python train.py --head_dim=128 --norm="layernorm" --qk_norm=false --parallel_block=false --beta1=0.95 --batch_tokens=65536 --doc_mask=false --z_loss=0.0001 --max_steps=8050
MLP neurons of a small language model. Each row is named by its layer, matrix (down: output weights) and neuron, and shows model dimensions 384-511. Each number is 500 + 50 x the weight over its row's rms, rounded and kept within 0 to 999. Numbers have three digits each.
After each neuron's rows, "fires before" lists the tokens most often just after its 100 highest values on Wikipedia text that the model never trained on.

L13.down621:596483530485394522506502408561509451576470560450505444434531570529527488513506550531474516555479546496541477492553456495521459425504503459439644410446508476524498440455400462580539476473496525468591492466445608515470506548574491575525571511493509544470574593482480424581472514430536541475519529579356528519467530484506567543513580561417447600500459503456520496515452478438434475440521
fires before: ")", ");", "):", ") | "

L12.down536:497432445485410544589412547515420493660527588527562544429468386481521470565461415468473431487545465476455409532481635516599508604471536550504596478484482499365524467550463482498452474551475518470463507476457523510488447559471511525575524415476548508412568492500451441565452506464503555487543531504513486436431497504505491528481520508588526555514514460556540516535527494509498501488507
fires before: "2", "3", "6", "1", "7"

L12.down936:575547509422569486569522465446534488462564507447549585437509502429436452526506458562496521481476551563454538509460522572483520504466421481452584467557544393544567422568518493544433523480446401403547513490397547440450524597528393523499459488496584598517529463495601565538530458563488468511554455508536461398501473563433411489599454557492461494537495492505471484518454449536452513410532
fires before: "1", "\n", "\n\n", "2", "-"

L9.down620:554564477431487491498493505509455516394477525481530459567461585416526511467640480510388459599500519535461458574501466517670508493527406479491517535456493504481450490421504524422467537475590469447452509448383438499498557522416484498503514432489503455430494498436531466468479531556491591429560510509538562473478490519482571496539357457479518577468495483582519576563438524449529397445456
fires before: "1", "2"

L13.down919:489430487529455521600415527569509503554554476423439527515527380544524408511535506483367427428538558457560494532487457542508580523532490422544468552535502431534530522326559494423554524493518382479424533526574501538447434520419506503597454415459554531504384472467527520515416516506444474444514565470520543392572523428504442441541507603532470487494471571441509545502593504514504479493470
fires before: " | ", " |", " | C", " | Yes", " | L"

L3.down169:517544509502536413496471530518534540462451576508599438525533505470652443557532510497542533387545515510449461418519450481509444471563535530532531444450404452469422545435485484573442463574499531471368484486518507426522480494458478417523500424584482495551461460355444500459531542629419496470525517468499564448539470530571492557429540490475468600412570541552447492499464445456410589520548
fires before: ".", " | ", " |", " |  |", ","

L4.down193:492531425461467561467509464533499439410577506516451536516520466647427468543432490498515561505509538495380467477456472550456532470571531458525444435520475526453393536539455513483662496466429517468561482474379477532481541515441519596426485583502470543519479484538509495519524546480535465460567519533533457486455563539505501526557473540461402643515461528500519541567475514465447567579449
fires before: "0", "1", "2", "000", "4", "5"

L3.down142:481504534488467529528558525513572468510476477452522515548486607524472445585467522482510475495485540589616449435492443458458410535532461578530511472515485550421598566469482514502550531436566478504485480438522436486540544591492530569594429519521402434507420475549532536489531537510506431482512509493495503561404544489436596417545447479559460503430542403481440481575513490496456476491559
fires before: "| ", "|", "|---|---|---|---|", "|---|---|---|---|---|---|", "|---|---|---|---|---|---|---|", "|  | Liberal Democrat"

L13.down991:532542475536569556431449567511521551501526558502508446399499488545487505579448371507416513410522497509527516479454488495554509486492603582533452616564594546538603491556560502467458577457419565457499461515552479580475478514542534564432447542448513497546465463619534460535547451488546480509518552476548527481506472526563549393479457492467488469544540558504514604497585621479445555481574
fires before: "1", "2"

L13.down481:426598538492425406464467440484565494490473522475471409472503571505464608424441475537460570413469426513435458557554498498496629586486542438535436572506443474485448457578477482509503523573516583528522428573538530512493530432469477476565481532455502524506503522512385541468549512495472592391450528545535531527560503564491456497468465511512506520570430507538466451646515488421441554593533
fires before: " | ", " |", " | L", ",", "."

L13.down947:580546515467365552506494435496447559543470513455533517514527526504509535436524479530564527545482482510455464557463452534482592447528467611505455565522454497507424473456499558487507553456502495486516532558493410458576447514534585593516491430419602465453489458520437479550449435462446480645460464501567561431508502469513479469404560442608518521502437485483588545508437510415492533432413
fires before: "3", "2", "9", "0", "4"

L13.down733:528503526463582514452526446599544512530345498493487589582410540613449499527513557350448453535504523512447490510523459498569532445533521526543522499442490557596590507431599443529542456465493509401457552510390401466528499550490409575491433471567472510526494559519542544547469480492533523466529527534534537449530523483590479538478470493499572558428616486493506574534501548526527492550458
fires before: "2", "1", "- "

L10.down704:511541479424548588476464427532575455497573514518482534548465536582544458517494477484529513612441504444499560516386449324519549532444438516511475543513538413497410558320566500523557576480495425563544439525507499481493531469498514484473520513467483519460521456471519509635528495463552517515507447529531439465430581540515562470447532588474528562538471515446586515502474574563494534464430
fires before: "\n", "\n\n"

L3.down1016:525530538517506596562487424535521421552525513465494536573479476498493534459421454543488541470496577539516511534430518507525524537481526450468479449609555475497576627544486486529511403541481529464359501467474460377530510485472326462469544519561451541525493530461496450451440541516510534521548446459455535505591522504514427533447465420488369510560553496554515505550479513510515514399457
fires before: "\n", "\n\n"

L12.down667:535551516509455535503505427444501577550461553550498445483650439413506482412485418515486508460533612553450479537422464412520496533430472552480498515462470435552549497541541483497563581454575462449566518425549465525585537447568502563480371633489484472551495548430536546506488525470442510502494499537486552556533420542430508489453554498463449470571481513547489547503530362472531591378567
fires before: "2", "1"

L6.down487:566495590546536626528437506433473525500486484513484503546459527504482468483508502451489500514491485569510532547552464479468564574452586487549522492422510488503569436527600529530537575481454477472510475506444607450422501482509427522552449546443518594470529453440585463506516596465471527476546515562523480442599544550368453600541496469542508528405516471492553432566483539514546514448473
fires before: "1", "40", "65", "36", "45", "2"

L9.down958:615421474554469591497534450483468449467495560405395466541440450545461516485561538514474539560462465460478441466566475497433542660492552511453502545505531456514510409574519409548509494480361566511476531541526438437488441526525498448501474520477376498439518600591525556509451485422499426561484508479442455575550522472534513479472432487549544447502475480453498488429483500545557476481447
fires before: "\n", "\n\n", "a | ", " and "

L13.down393:513638561545455550538492593491500454570537486438479496459687501494529496579491473511463470503464503544486563476432569587548455472491517537484460485497607524419479459508526526491530518559577485442518559467533503539444496508543562419498473523470503540456512476526490517488542564491543363532541541421533524380585515540445467581466508485627494415398489628391468511576474486413504522511534
fires before: "1"

L3.down295:507481576557396507477555472522572513418479511416565492489418435495646509524504433528471594471452486474510480463438397524565546563505508513469492434489557468518587456513504555500494512566484486425409454476560410456478537360562525528427452571563529480441495587552409541573525535541489480384515409547517555461567509488507577457530561459400516464401535495546481460514525550546501464538516
fires before: "2", ", ", "1", " | at", "."

L4.down798:474501518456462464403497571531495508496544462489447540569459509513532512534457510451518521478518515522599617501545501515401577355504523521537546513517456460471498426500563534650469430483602415431492520488493496567535499448482489577502389522491553504479499504454520473541499496462521473546493500441435573485508546464489487517487549446468541504523503416376522580490518509477484438566611
fires before: "1", "2", ".", " |"

L7.down348:533496545579564471585488616466581521436481568467517472549625472497510489463475555514492475578507409521496460532438457518521445495510471585468586460538505470413492483440520445447440548541532476478493536416484498482494490576512489512538515496506439541488523539551422518395473521554474514494526466514542550524504454520462501470477437413511462529523441451534487518557471633496474511473601
fires before: "| ", "|", "|---|---|---|---|", "|---|---|---|---|---|---|---|"

L3.down424:537582511536507564440525523456508402447516576550445495591534555443401461428493479513480529566493522523513541627533418446518521533456476533575436576402530528504520469475556497541393454575501438454503449479566514418527436568537519487461423404587583501488557419561544511539550462539586589493525457515554437421504541449512497540509435439476506450474577486500461517524519544556554537548376
fires before: "2", "1", "022"

L3.down890:430427481501498455511532433502560543567526468430468552586524556497461445417489444425466444581553450456530544545471590547474560465519467502442473520476517428542454535450466495499474535444450487470599475501513577479483458464480638530437473473517554493512383462532562523542467473573407498571530510546392539505505481521441541591521502549509476466560463583467515528505514514520568510501575
fires before: "0", "1", "–", "2", "ch"

L12.down301:640531449479474466476482524511525541411560568511516560444491433566499479514424548373448466530297509548485486452563535504546414568469530473552510545415483618515514454460427582547491466519547557503521457497481522433478525521508501459506377489416591481497525443433568489504545416491548496530500531485502413469560442491653499512455474488563432454469467511506500585548493577500487570527570
fires before: "3", "9", "7", "5", "1"

L3.down49:564492523505528462499454539494411578557596521427550482529441547458457428596482508499404492438478517497480540524571479463441487533512471500509544534521476498409534422531514453585485471536487575551531430471396551501584469538659528478498461492565543460505610564559536539508401559421475542518605567471525485501431408458467473509481472539470508480561455466557528492577552456557484445533594
fires before: "0", "1", "2", "6"

L4.down302:473533557517477421498477567534434474425565578555496516541469460469572410562400537430463510409510482528516575482460494509538514441515494478459494507418464510436472426401449504547544440544508537464565475609558465473458436509541443526553585518502522518507487457410553545503574534610340492530539482441519404444468441458542426481477365440550492521448521512457467503495444526539553514582480
fires before: "-", " |", " | ", ":", "."

L7.down53:557456558483429541520501453537490456545499342550457517445531516475570512543397538549526469524549567545422620460567470466519531519463523542435528568482609474403481509526395563500497438500453484471545481574494422553541464529489466438559420478508529530545434537584522419558448540525480462507527539476583503510435532441529464497521431488585551479507507493371522566546459474542477506463542
fires before: "\n\n", "\n"

L13.down913:472527567600520515503489485438508542458512514543553596501470543446497431457472583480469508438503522509512530511477479522465461425515482514578576449438411429516461461550561483511494494406485465506417436508540530492583518530378487525497494549524456435505515454488501454524568508485493502472475508478464552425558534487502466539525412514435437463531511477456527469496474490518516451472451
fires before: "2", "1", "20"

L7.down393:425446468540478618456540523578545414478467520480452430356492412512524503605411469454531494557561476546510490501515489471542440463570433525588513460474539627466534487517537516392575381542539504482523526439584473522515588462581427505520406583511569561524518443506521482499546468480480495432496470457469530507433391453410473458485476505497523350525504546523547451531547564552400577620453
fires before: "2", "1", " | "

L10.down126:527513601492464522478470468603560563558417487409422570486552524560463447428475409534523475500517431503480470527524422493521401486525463534494507483368481527420530537580563592476452411515472487558469460476542485497517495473455473436519438414453550387467504523504428496530516506451379504437402499458498505487434388509466501464502532467512561616472550462465488576505396528470486469518511
fires before: "2", "1"

L3.down373:472390496512581576567496555466510452478478530554577507501452488439613540513565496518357421442478463397483623534519499547596429458537519523481484519535596564530579422505531565498436369500538471495474578522536485512474540508433509492502452589452529456402456447495498511634461460460537430571526455441490440498513521590496519475521565588375545406509459496612529487524443537503375506458509
fires before: "1", "2", ") |", "–", ", "

L7.down247:536420576460450544503450460513443496489538523447428549488470534489502561587562557537536496568489507427494459487487501504516507521479518549519566584518539511549518501471463602470486521490497528532452473470451483504496479580530444463524475525578496542486566477513525461411462491511448417460513450539423573577477455427479589476440515464610570461437483477405536556479452475531419452520495
fires before: "\n", "\n\n"

L13.down1023:512512489473577495499508436474539535536436520531469533549534531511506452460531460380496561451469484550483521569584478538469575443446552441554634446468562455495470456438531492547382523562579598615546512480505506453538430456475452465462458469459473532528552542522573495512493524512526495420493479472476531473551499537426469491532480505374538573538579463486473518458486333433428460517501
fires before: "2", "1"

L12.down889:572584499453494487472449650488544421520477534534390554546499480501539504532437669431475582472400497512474483507549450521511602517540472581491554445471495442538490515557520603342499496509419393450453483616446407469515453448538489510521387543470564412518462523542564460508566495466504484474435499436516514510480553568500472629452513430497451423575535548471489548512487535458505453475490
fires before: "\n", "; ", "\n\n"

L13.down953:499459530499415521587480559566578486494557559504455443439486462507490406600480508524560534450570459513531516572515508430459429522404549519499456564477559571442601452577517524480482546486547459473572482587589468412533470515501431492499540532515494568405513572570501469533478569420440506463550518533495489468483506583477607574521559613464507531516494574420511561481512409494446552521549
fires before: "1"

L10.down619:547523473563501521480520399569415455536414570465490461506542526486556531492507512489457535529406487531563501454498511398504425441495567584521572444470540549465478490549420387584504555446505569503510488478447544556393485503471502518524493482468532511537415522499390492539497466468539468474556487519459625487425465459522481499476577485394489579483532465491563443546512428483493498503471
fires before: ")", ").", ") |", "),", ");", ") | "

L3.down916:475447576491577566379538511484458516568406486599510444435487492488495518504534508469511465501409513531484528567470547469535461527478466467462566510477437463454504560487506572585460441541535444475397502460393512509433468515520457550488482411477552434478495569454487456485552522391478583495531419479484447496542475414529527456540532446522545458468510507455489555389518557484538552518519
fires before: "\n\n", "\n", ") | ", "H"

L3.down773:493573542495483527476542608495520478485523537523528462534493596475385639587504515498485524442485486476548445444518418451491490507405568511436478492508499447493569424527501545470477530476466512483514541490568499485596518456464525575417474575501596431448547437459472404506499500576618562432526509526544502543507582481407588485532444465471511469442406591546430474467480552539473479455402
fires before: ".", "; ", " | ", "+"

L12.down937:520485388419463502404490504567518535534539481506527574512468504501525479509436372553447508539489487503514524479514484578490584523509481577493523462525424447495454488549509547553507476469533464469551532427423574480433492467522499596484505520450457447468537475510462490525464451438514502522484505483386413420505577575487496522513529526518452495481497518506460575353566478470541550632510
fires before: "0", "1", "2"

L3.down823:541469454556473475459480346515500468546467454456444531555448499479557457466450453435450537396478464414465566568479470554421541545567547515493548548502418575500475420478538439544605418541542552506521479536543487485497552507479565498526452465483500560518523510497518529554491529537497482494481505550475412539454536543532560494484516466606532514491401456510614538526389460350452470583535
fires before: "1", "0", "2", "120", "3", "; "

L9.down320:462426526548494531488542445479519421521413410512529540482392536387477409522588475452513506477517458536519466462563488453609484544456477460421520439417602500490508488549433493545543483414465426437463415446471524467538523506610506578519471466526592551558508422438525589535404491554400528516435547481417526467553542479498564518524548425478487519547471452626503433483461554504469502485470
fires before: "1", "2", ", "

L4.down896:632497552571447434459464504503539482567540526554508380446494434492548489530566459493512590521524511492462455392445449466499584444500464558557515539481559561411521491555583537426448529562536450480388477528460502373476558514581408468485460521472588540501520439496490532549459509469491515466413550490583544551386573526521513521436469569498486409472582508528483566501535437560492477501408
fires before: "2", "1", ", "

L12.down702:506490533505581494563606468548523510477493444447537489399412473544465553506419483407485506532451492465583550426554510543544499563542483501489512582518529477459421532414525483471535400538451457524403575466440515435545591568492495501465450507512454493527624505581470541541548484471523414513585506485448466434513574582430427569432493509520504525529456547582481508361482460486471569443509
fires before: "0", " |  |", "2", "6", "3", " | "

L3.down911:441503590457488487539504449487575547472598500531541452545443595502517470430484527589512483465477524498479442491477469549429524463360482491388542516552452524512538519589458561418539495436526480497589485482581425474474434551454541564428525473478552495451603587401489481456470475417513460506545457461563499471569323533400601439488549517456441471565514546531523489591476555437445531451555
fires before: "\n", "1", "\n\n", "5", "2", "6"

L3.down149:441537477452451567503422463537445532569492421457545530519332544434480452520405572369490521547461589471408470496483500456465571603529486523496461431466437487529508543631517445581479539512427450550395497472458531501517536568535498533481502435442447411450446530465525384469539488449528567500410458533473502547535456429481549537531476474570531535547544494574492484440421480428598512464474
fires before: "1", "0", "2", "3", " "

L7.down298:459564568407476531545530508482527467435405552456550493521545472499495491384491538455482438548492505406445609499504483489470494561582473479568514541430516445487497420496538484493499578488571485470451512480491436483525608561590404590466488487419489440518557471533535509409514450484482558547485429463427494501430403639472512512526452492590455466570579422567543466563564486621586514533548
fires before: "\n", "\n\n"

L3.down175:502584436486479569414492403454545481499499494539525454606498484452507538483468473472467497494463423465489407559429527550532441554490444453434547509561505543511479524616527489466533493505518553576517503478498504488499531530609532451606590559586504481570565357521493480495506515509456539483465532459499487512539522513552626505488430502517448527539481522467531470592478502533483493524540
fires before: "\n", "2", "\n\n", "1", " ("

L3.down703:533522567528461507394570611535495455451430528595583466447486481569495570592520473510390518474477434447485485464542529539448518548532465512457417516431488420449457582505538533515558452498449467460544605480488573587532540466457569456435455571469472444479486503496477493550521560467453491495450552546538518456516534485506523515464451517534461480429529430490556498457539530481515501565417
fires before: " | ", "2", ":", "\n", " |", " | at"

L4.down976:492421472384473527539486453570499510493447446559490507518430540583515450543675540570487522498528561484487528512470435555449494434515438512553467410500530457475415440607444500461436477432462522515559512525520482548405450507440531483418422475413481522550410458543514536429470502502491460514475439477467509535491555516527547544439489526598525527498490552584591542504546566495431483461443
fires before: "–", ".", "\n", " | ", " running", " |"

L6.down904:506454480484424462470464497502462583507521559509451419548590497556535569485473543414538444508589439472556520401519421495577460460468534488446536499499512506540600464552410565501486517432489522445529549440521498537538551490497499426453615641568460491495466394463478479400548500529540478467469470593474498555416485549530519623525460484505554463512431447520457489397503543465657513392526
fires before: ".", " | ", ",", "-", " |"

L12.down876:422437490549456473482512381497534402430547466415540468549468495608563550485545589494544540530505503512499516426535479534546474531512568526549479448504444538541549579502446567480542504393472475471454510533502507539578412453505617502591413449444556432542496461488542527440466521401480545521498513409475422486474606510515479429477534525404489547434527505464567560433473474479486568555504
fires before: "0", "2", "1", "3", "4", "7"

L3.down592:512413514401432482437500513414379552474503517540596520476498537510525528494587549417530470438526575517447533544450505489528581563380583569492586539524403477434431495575492492439566561491513483483495621546405522539486532511454473514432487419459589490451603422455542484466513392489486506542501499501453371489483532490509492557501530495520569491521483529464530573463526345440437464449462
fires before: " | ", ".", "; ", "–", " | —", " |"

L4.down257:497462552492529479499543480513560546547407522528526417472529450482460470487435503502531522537505592414523538510376479478521456569534468509522573550429493567447575500401469458428536505530506451515545462519542461462425479530468511494575476529455568511472578558495460431469545480469428574568494435533532391491437455475416445473520456493568413508435544566516491455527574515508529505444534
fires before: "\n", "\n\n", "1", "2"

L13.down827:632476591404491532506571573599488500503605529416487579487488536500467514477496569470520526437446423404515433587487549528556525548479451479464464455527581462500469525512534442405507514487557498442555540466516470584590499551538476501434511458445400490453464490421446459450511489466429505550400536507520569501441509472540527510477524523490481476471593485579519507533654451550534562546434
fires before: "\n"

L13.down490:550473479452599498504422478362505501516447542543536485456497523448534467427444465480447482537484479549515517504447518476564572492524550547460519471457457506546434525601552433499457445414569480475460520507506503506473483553500509537530470505493462504532447509487519510435457471566438525536584517435441482442466518500513577507504453552542599531557479408610504402456455513492428575505408
fires before: "1", "2", "19", "10", "3", "5"

L3.down112:486589502488536458494578558537548487543498487524524440495471589534519461469514561558511436475452499538543531498519689428373485549511513431493531498560516537463579402511525453504581545521582562501540449499562484596515496484523508514465478482470440522483493390499405470572582581597480496527488477399560446393531538525504387519510511537437530589488503493507558581455468470490520517487474
fires before: ".", "3", "2", "7", "9", "6"

L6.down132:535448473493643511554449512516431510490492465479477518505578567558648434413454427444550472462559541513467511496456530555497597533562500567531434471490508452456541490533490489535436501483496417541566439496625489493547541457486482453443533413538540464547526469524527464497430612475514607515484441508432487536400523543384472473476521507545420466535430475468537463442547505524493561481525
fires before: "\n", "\n\n", "6"

L4.down259:565510509492489446526522455491496609523468501440543490434466552432564628506493446450554502364451450503439541487596423476381488599514521489468519514486536506497431510411430463475487489579464526425511477467526506500498530477517545503519549520556497576548614529463447436495506561465490499484636478463400558513409547527492387509525532386510543476468547535453515492447549489504416471404522
fires before: " | ", "/s", ", ", " |  |", " |", "."

L12.down96:493450477395445495462491485498569585502596525431496525499424523513537541508496479499491489447481454485509500475501502457429588581526518502486540558533449535480480558504516414514508403458482533552567525544469454583528466561557436492549524480500502543485536579605517482441528632569489535477533532432472539574510447479586516582421518489567475537436466526448485454539557532568477444565497
fires before: ".", " m", ",", " metres", " m |", "-"

L9.down98:445510450496550555475490544553381485438515499509507576510598521392441573452424554537528499558419447446574619555521407472548590548415564470483509497442481534451494431498511575461488459489566497391483480421454515538520473523504486460489473519546401589500512512498490494447514555476518472441490451521436583512514453414508504585453536442479518490560510433553482621480522406488501534452547
fires before: "\n", "\n\n"

L3.down189:541548551538510488421506415590522485473517549573538565521549426510444460488544440491376487553432468348581487537544455442484401550487514428528515503486606502441556440498461506508420536481482537532480419475514498510513609534538489532535474523525511484438462480526502503425492451565530427485529434538513473498450380537524452587476424485586457450453587434625492496410534494518410482538579
fires before: "1", "2", ", "

L10.down948:478510544476473522493590439500594435521504479576479535540454510469467477511475494474452471453470466551480490502512487506453506578487493612556475469500507490511530536638577537506600525417493387539517522449530425485540541474407561565480425522527533472497518552434576482461459489470432442475553493481466484550565548526504516488475483545437590459489555477459507611439560590614498437519445
fires before: "1", "2", "3", "4"

L3.down908:513445448523520464542508507459517461435505453552424529577504483474552529410480529532431567537466463472433511559529499606533534418472524505560494518475551481468563418514443496563427452436563553542534478422512509451488455523385494519460536568543572541497415472536613546539471572521531492481518471509487459549553537469537505516446526537564559470642421497498599444473477511496535568407449
fires before: "\n", "\n\n", " |"

L3.down957:470575511459495432442490493435535480532556603564470517535551594514403519451436549517560393509425488382536578552566514510559516452485513445608546475478452517498533554493497465514545579464471444490578492428511520600451563563408497503536519558446561528486467459442421466516480518457489476508529528459450389518563502483473465444491448458460546550512559544479536532524415477404404470473503
fires before: "1", "2", "0", "3"

L3.down439:536464498511471616520547519557510457464504460532472430494471469436448398512491414510538569457509596451472445561505574467487570445418436472556600465497570508438529527449483529456487526477540510501461411565520522542579503488433450447491549435417415587432556469472518450545490559411433460463565462552422450585460572491538479545434525577531491489522476469480553514496447588462515504475454
fires before: "\n", "\n\n"

L10.down548:528563500526481468496421480430492453469532527602504520485491540472433377516471483461457496493524494513487421566549462526572485481499415532381433433528533531512470459384479467500469482445437466574541560491497484405507575499559446468496504495581536520439523451459486436523486513538481440596469554487514470490526520529496554486514467460559478526419548481484573517535481522526540470559511
fires before: "1", "2"

L9.down714:535522524546537439501491516544484484475478470442571536463481494540612470484460472490489551506374467511478477384414549526565479583524557503504530473484442528517487463463500514399377462493501419575471510576527439479535487470435429457483547503590484518533560499606566488478561575447429590360512497560490596479504480477510485583396543518460527395498427563427434507447558567616449435436519
fires before: "\n\n", "\n", " | "

L4.down202:496547539567558454412593458458431540553436559623563506561470372545528466420538577515424509421469454398553566513464451515477554469557501490573520468554495522559425480554490509526445589498468579528552473457490561493529536522558511497517458551517512383496546418485446497488531518573475498586574435439431484453565443488516493478459475487483460491518488455534538536474532494606569526419576
fires before: ".", "1", "2", "3", "°", "6"

L12.down866:473521440585511537438502463511473468530506495567471547419496507569551496452497445459515470490464467551511554532544591415526433520559529444451550493394496485565501518504507454505538468433510519550501496535553492548439502490551452464550462610429451427505536425531438513542469528529524528452586476530504492447410545558536483447545453471468471582469456407480446501440520586430450467405476
fires before: "2", "5", "1", "3", "6", "9"

L6.down917:522498462476524513576520505557510442574483545437584549560524592520494481560538624604527460505494503436479603561424518455509519507486473567540484444514591489476495543454496446418542481572492395458575467481554531453431543528584511522457431501496511546525462569494470473459478462545479518537498420449536482473492449451490510538520508451553570483443380563540521595549487476422496499410530
fires before: "\n", "0", "2", " |"

L12.down169:537437492520468448442485481510595537555478525594469515571543538442502525435532509453441488486498505536471431537508523387545504534562472518512508409533518480493460504486505374510482447522520396478571441496474436533461498575468498518485496409518603446421445501473571550418496535514552448444480499461612490475449539478395508630368500549537528400493418536542337465475534521598563501530556
fires before: "0", "\n", "1", "\n\n"

L10.down618:488456484363495512489515452471465448379548450481495541577531478472534481447434478558454608527467482515580550497426481474472509438479534481452496513539498540573481506454461506466481525484473526467534435475462535453499472514478509505587429515470526434527495551450546477545467534525447546437472543429461585489467520419536562456510496446556461491464446464521453512543470491484458465527482
fires before: "\n\n", "\n", " The", "-"

L7.down875:481509551495509426459510503512552482359593449453487550517505541452484442552546509522500485446445504569405520491480537450503429540443517494545520514471551451576470460604568550446504483423438545508571429509429481518569495438513436495575532452478587527455525487515399502537413463547549421501492459505517451494386472486471529542526478491472523488487509547423475545545510507497403491502467
fires before: "\n", "\n\n"

L6.down538:571488581495478537466524443466407537499512446442427538566543507492442487495436519576495571499396506492471538498475593461490559518548551475454490533432509501476500440503461570590564487524440459507500457525486473607526546547504469506440571501514510475480516446515539496536524592524557477486456422588430415521551493461535574578560538632489517531424508507466498474585526584567548506420488
fires before: "\n", "\n\n"

L13.down492:529546452525585415449571490503468458475507490559523493539520495519582482404530526528548567503449578529516519574558555463526443523545475495442468498450565558536410464358489501521568445506437414473482439411521477483537529503530388461533385527577467492515617526467540528552625453431512536522441548490536502504441462461526601517432532535581511500483468389509487516518483440490432501553603
fires before: "0", "1", "2", "3", "4"

L13.down310:518520414412487445525532494553510479496559615486497447339511495511401537547563487483499540457444562514485448549448401484465449509571498460492514492486534477502450555628525499417562520396475544539477486596508495538536454526445562540484389524442537533577524543556480517475487523443626469475459495551521525578518457468392475587533502556507435516582460517545520497538488411598559436484480
fires before: "2", "1"

L3.down519:543496441478409577482560634508527486463567500541540525518567434462476540486472573542470482462499564488488536437518563477511499490483535481574493556440401460466491592478405554454473508514562521549472541416538534592488516460475460559428434547500518534368384517538575518585532544415497552602545536514497494409426468482471422589543566558535471499552478472418462482494504544465531504486461
fires before: "\n", " Bell"

L13.down951:469508567464514407513620500548539550534526489458501548494473523410538531611438566555426557477499508521496501478460496462389430535543633483530481440513539434499466465484509484480503530557471444486562485497477489502505472488355505457553565502517434462494531383538522473530510485495542523474538548459541503518546497540462523572602457488474595489491442487511654448495478523477548492488551
fires before: "0", "1", "2", "3", "4"

L7.down926:547541572522521382483551531483438627504525576529509568457527437601479541396517445518482488487490507461578464512544490535584547493570578505523499521475433495482502518518430475510430467429491548488474586469482508573507489509489512489481376543435377422486406418494405510446422577447448473448520484489557504428489460541499444553545492432509496585536507452550387562477531523506488494541455
fires before: "1", "2", "3", "6"

L4.down910:466516439466506517547495526541495446526571414478496517521386458496573542477482567426433443578501501509528448462536467509411572532538469418501501457487535503515453500580546433537535513511537437542563493477491550555500543505478460547437578457473629489533449589538472410500554540471439426520443502553509394530484483426491482450413467505522557490541511526414547459500480510444439462601467
fires before: "; ", "1", "0", "2", "3"